{
  "num_hidden_layers": 10,
  "hidden_size": 192,
  "num_attention_heads": 3,
  "num_key_value_heads": 1,
  "head_dim": 64,
  "intermediate_size": 640,
  "vocab_size": 1517,
  "hidden_act": "swiglu",
  "norm": "rmsnorm",
  "norm_place": "pre",
  "norm_eps": 1e-05,
  "positions": "rope",
  "rope_theta": 2380.0,
  "rope_fraction": 1.0,
  "qk_norm": true,
  "attn_scale": 0.125,
  "bias": "none",
  "tie_word_embeddings": true,
  "parallel_block": false,
  "init": "uniform",
  "init_std_qkv": 0.0361,
  "init_std_o": 0.0361,
  "init_std_up": 0.0361,
  "init_std_down": 0.0,
  "optimizer": "adam_variant",
  "learning_rate": 0.00142,
  "beta1": 0.9,
  "weight_decay": 0.18,
  "lr_head": 0.00639,
  "warmup_steps": 554,
  "schedule": "wsd",
  "decay_fraction": 0.899,
  "decay_shape": "linear",
  "final_lr_fraction": 0.02,
  "batch_tokens": 16384,
  "max_seq_len": 1024,
  "doc_mask": false,
  "train_tokens": 157900000,
  "max_steps": 9638,
  "dataset": "wikipedia_en"
}
MLP neurons of a small language model. Each row is named by its layer, matrix (down: output weights) and neuron, and shows model dimensions 0-127. Each number is 128 + 24 x the weight over its row's rms, rounded and kept within 0 to 255. Numbers have three digits each. A neuron's up and down rows have the sign that makes its largest values positive.
A block is one neuron, or neurons of one layer that tend to fire together. Before each block is what it responds to, as a language model described it from the Wikipedia text at the highest values.

Description: Closing == or === marks ending Wikipedia section headings such as See also, History, Personnel; also table-row pipes and some mid-word pieces.
L6.down62:121136102116109079154131097112096111154120154143115128138146145128095120136119127162145124126132132122111153130148113128113091159153083115122157113156147128095093156098100178121109093119118149103112136124122135143194142102136088119090150137113140145124072093118114090143139127152139124096143124124126099159137135107115102085143166161123178159139149086113137091100183086165087114121125
L6.down103:144169125153114118118122140107149163157130143147151120149173122165136161096118125141118126121028139143127088141104104147163133139114096163164109132137123147093128148103117170164143123121146137105113141118117121150146119142150137125145134104144131135127182107123125123145135128142146106124133091139142134104126142131075130124160144124132138135064174096140145130135154120151181131085174
L6.down217:165142152079091132106188114108100126087135146156126174101112120110130119142101152127108136107116158104130139122120123126144164116137133106147153112135126166089111110156097103048156163119153093129113166156145171116120127139117089105150160128146107133143128160104081125089159087122113102138107121122130121132121154140105107195134113111170131141150156152135123117170109111127117101108149
L6.down229:120095126120133121134146114170087144092102123131152147143142112136130127116125100153119156101145162128126114149081160108126119139138190118127148161137105104155143143163113152108102096102113145152122166161106125137144132114145125155106164141121054102106106080109085123119099158097121124124109108088118088146147146081158106128120169083161128075138118136118086134143102132086074106095178
L6.down413:124087150120134115108134165109111118149112166115125148157096134162158143101112143161143104121129179102146083121082098167168096141141193123115139105104107129111149140138132118145098156113133142118110122145123118104121103127118123166114082134122136097121111161110120140161105166116127176110145114126107122129128105143115115140126110103120132135094172128128112119121121175140137128093111
L6.down453:142173145103165106140164131113118138108057118137134142110099140149122135141151156127127130115104161126127136110137108127137122147130099162117104143077150141147139133117160117120108106124132119103137165128062103141096137110122114158115090126132152120143117218136119154112098126117129120128121149112112119136125110124061135123114152113151081069129133143138123102178059168126123110143127
L6.down497:109110121129127123117130094119119132109130168111137150125116118125102104111135115122095157171099118102158156144183142144113112133138174148142130136149148137165159123116159166140095134127104170096159123099111102140129174117149110101139104130138130150110098158092124130127154166098134091134120125117109065125151160068165151096163126130146132155147129082114129139101144104120104119132125
L6.down520:135126115118116113138132144090120111142137128165103119154116129049116183084118156124160142135145125114118171137126160133146104119138150121113149154166121132161109166126111065135118088149101123118114080146123105129176152131135138120118090143100117118123129162114075132165122112123140123134171134153115179179121183150141116106144109124159120130132169105087129137107150149166121143148109

Description: Single first-letter tokens of a word split from its rest, mostly n, after an opening parenthesis, hyphen, quote or heading, e.g. (née, (now, x-New.
L2.down152:153170114104134148117137109141144103198094120082129132096052119107130124155105114139161131121158111081117111131114119160159146147136143119128101125120132073144153148123120137133140124110112085112159105156133122136107138153147139133155123140094141136116116130147140171146129137105109117091137097116120104144146086125095117147150132131109107131119105140105128133144169117190086095140138
L2.down196:124168142115132123092133138135104135158086143107137153117101116133099124137064119101155097115197102122141127138125132159142168130123181138125093098147129099159142139107127160123119157116098131175123141150152101099139121117146128133111166088093135112118118133142085123123122132126125152148126115151117117134102103152166123140183107175067099115123155125117170141160169131139146102098111
L2.down494:129164177151162121132134149113115106091111158115140141096153162147112114119139143120117148125090134158089139107165136073125181121115125128116116111087162137118117114128141098124145170128133114093139111143152080131151131177123139131108152095095140090117128179169173074114109129083113149115128157144140160093083133112118158126120138137154177141141160118113109175153103132118145108105141
L2.down502:164136102129109096114127083127106100115067127127123144112063111087133146099079104131153136113128102123091125125140197165107116133105141142128133112119142120146131144122133149098144116157134106151123112131116120096135146147096121128139134143116162136116146067139134197099128137163160114164123175177165128123117153148100152140144143093135156128076116110131155147148146128141157109185130

Description: Fires on the second piece of a word split into tokens, strongest on port in support and transport; also hyphens in compounds and table pipes.
L2.down8:159068103114128111089069134116139127131116146106110160148114098159151164140118115139110180151096100102130134116139112130159177135141159166144093142101089093158128118114102128151136100116146110088114086096156145096087177132129145153138144128127156094096103113116147088108137130125115117104108134160113149134164120080113104113136132085153139152128124125134171170100150136147173101114153
L2.down48:145133112143108088142158124064129132132120118167104146111190161126107108140187109111167142114174181101129124144148129120135156079139127102133128159112095120130141127130135173152139118163141135135145090145136102169164101153130105122067122124126090146114117116139109064115104179119123080141149110138134099174143105128104095131141111151138150125103151175122130104166123148133117128111121
L2.down288:150131137146128158111095082148138145164134135108089126156174076097123133148131115190087116152174163152150169107095087130148142151135211172129161164113100102133108101123139101106090151112152109167133140144160142127139125140108118119133119157140145125046071138117129123120139141125125130140131147127109137141127125123095138138144106130109100105124097153125127130105169117152090115095119
L2.down504:145096136135126148182147115121120162126115099141113151169088108141122116142131133151138140167169126093133090140133175140164133091115118104113147152132112156147124143103142117120143125153129142122124143103145117081151164119119087070134156095126087091121134122098130122161126134129086124138109112107119160079109126135098152152096116086180152156157126141138080109138096147121075132096145

Description: Closing == or === markers that end Wikipedia section headings, e.g. Club career==, Personal life==; rarely word endings after a split prefix.
L2.down105:141122131173139123122113129118123089172140169105135085161159098140112122160108125168065176118137149169134127124130153138073149105094158100145116155116135154151127145123093139105118135125113133131128130167139139136124177101109151103101147112122147163100086100123102100120136127140123137168134144120120138126158139077134092148157072113157124097124142118086122113152151137143102078137142
L2.down132:136165111136161135133144139124133112120134186112132172145119157079164150145107124127123162138169141070118091170137151108101126131115103094166144149146123140107114147100175171154106158134131088123111103181184133122129171138123133140125124122143120127105122108132078085113126112128125120141121142131132098114115083102110125088126135112186108117147143138125166116146149111116129156134162
L2.down254:139132141088115111136117144188123095128114181082119051160151165115105132119095178129130109160145128143120114155148130085144113126143155115092167131097154145141176105112149139098108138145138105158123097153134142094140126110132099127110085110149097142119093070135089112112063088135129141140119123128129127115116057155146103126172154168148118141125123091098141123139152108140127125130120
L2.down516:147141110104159096139130154089140095087165140113164117133128162122143132145112159171133188152149120117134101120146130124122115090157059136147103129140142133177173150103118131141101123149152082129109155142148133130119131134141127116136119108099119162107147122161102107121143065155084128142112101151125148123171101112146147130197166095100138135098122112066110136148136078126161120152120

Description: Second piece of a word broken into small fragments, usually right after an opening p/P, as in p-o-or, p-o-etry, P-e-ace, dep-art-ment.
L4.down123:125131182165125135103125099155139147134101109145141160122107125123093116132137110109134153130142101125095107134170106106145158115125124123138110161149140081135145122140115138154174099126121134141124143114092146103101128132176171133130114131137161144129142089134137146172119114150162100136139166125129145129123094121129141143151111110104083165145137128077104106129114151083082150131138
L4.down573:153141092109082109135126105128145172099110149135154167099149128142137152118138143110113115104159114105170091116086129167173104119124119093134082104127148140110122140124107114078067098137116097137129158153121117113149173131135166132149057162147156158138108135106160117161134133132111120129116097127164117146111097151166121148125133106118087137143071133135145099096110110162134140139112

Description: Final word-pieces that complete a word, mostly in Wikipedia table column headers and infobox or section labels, such as Ch-art, chron-ology, Team, Ref, F-ilm-ography; weaker on mid-sentence word endings.
L6.down15:113122124158130124139143150156143139117144158128164103160133115134100171099170186125123152085158166125162124145154140156152144126140130106093082103157137128136109142122151106095090155162141111118119121120101078118120132149140147136135161091118139142120107145116140164109129109118105109060124117140168177142113124128115105116146168147127088146162131152098115117144116089167127150124182
L6.down28:109132108109128167116123131149128124122137110148192151125118139124146097101145133117099135127120182169137124115133135119095078148154188113093178153137123131157128125133114101126109094145150114107132086170129137108098200090130157161146107140169102118130107147087143116154147128113156124142151150114094075091094166150126130140117136110155155124137110119153139157143100148115118145115120
L6.down86:145084090104126145101155177129130138168142151162118121155155120122134169124125147128157143149137099093097124106116144135177152097147156107096092130155158148163119103117120167099128093117119076115110099112148145105146141145128116155178160126142101146132129127124180144152139144158097107138125136115127153087109092133173135103164099146140141135150150099147135160133100140105152139109121
L6.down129:132169136124146129149135152144117123166114114091146103132129135092145151087176135133193110134162171115146133119082142102097131101127083167117177124099104158105146107123118109129149142115110105145143117186109144138136163133118138128152160163131130139138145072117106133173119111157156075129136131127108117125114112115127144150154153113142144112140129128152135149149118095152154144126103
L6.down241:144137150165135131103072168129130119141112085086111159112130125110159122142091131135135108121121130096143110131166137138157107160127085163108150133163079142149096147131126168115102134131184133118124144113153141105132139109147082121140147153157134099075104144131179120111142140155117137130097084128152147129130109139121148115124138091152131158106144140088142145135137137142151078126134
L6.down246:121113091152144142120133177123119143126131119165131131127084156131108167094097072169151169112156123143119134094116183141174097146135183115145108111090164168171154178139112099159153123148130108122112131150145122118103111113117188161133125126156159120174138115116142133153146156112121103137143155180118105139118158156117113115142145139098137122163122111137144090087117094107134119108126
L6.down457:158145114132143123133064125102110152112134114128109111131085113070125152114100119114138126108103168144175148140164142150164107129134086122071140139126131138100089143166090078100085120152135124098106074074108136109139116101149136109134161127120137151114125155117128130106111131135158157085130171130175103137119099137121134143123115141151150146140133158132164133147124140130162122095132
L6.down538:141138138104140125152128144142130109131099131081153105148160110133094148125141128106124122128124070101171081112115108125151118115140122173139109151127131160129182172083103113130138095102143081092119155113105136103167190141138153123142119162140115122115134133148106140153117101098074102101100163132159153136100123138148105135081154099127101128087098103089126161131138093156140103107159

Description: Sentence-final periods in Wikipedia prose, often closing a paragraph before a new sentence or section header, e.g. "...to the end." or "...did not qualify."
L4.down1:133128160143128135144114115090120135129099158113102117147166139110108139121127114095101111132080130128124138106159115122124152107136076124146140134083130126139143137163130109092121057154143119128150130096135149124114135103145098124174157155099153162123134072161108093100129112151146172139090145115135117147072157090076154147149130136121129101145147107111098130145186114107129160159116
L4.down377:160103100125135155133145136117111109082096124105096111149195129129126100146162118166100123123088107111093136104149139128099131111139104130150116144103129125125137130163150104116139101131131104154137111094146156116136114132100116147101125131130106208135127059111095120114121097122118123103117120105120118115135093107071133179149142132148119095124100143131133119112220100117106125117132

Description: Second word-piece right after a short capitalized opening fragment, as in C|and|idate, C|ard|iff, Sc|ient|ific, Sc|ot|land, C|E|ST.
L4.down170:138120132132114097170130136127131137126148108123088135083083101142122099142132122145131131146133114131115120108116116105132087145085139149151151107129118094106108124137170158134112151176160135145147154130143092140092129114119124120129164097122104099158119133117135145118123131180131095178096130115121116171138142081112105097180150117121136120161133106124121135102104165106099088146101
L4.down571:091113111130095137130147103141113178122108113127172117157096155147145110130114140092108106137119071133126154128148132102143118143151148104089092132124110105154131144106113158155124127141158116078096120142131093107103137115097116147122107107179188141164129128078144107119137102107151106158141161162082135152129153182169147092171130149078133121149111157125156184157103127079139128107156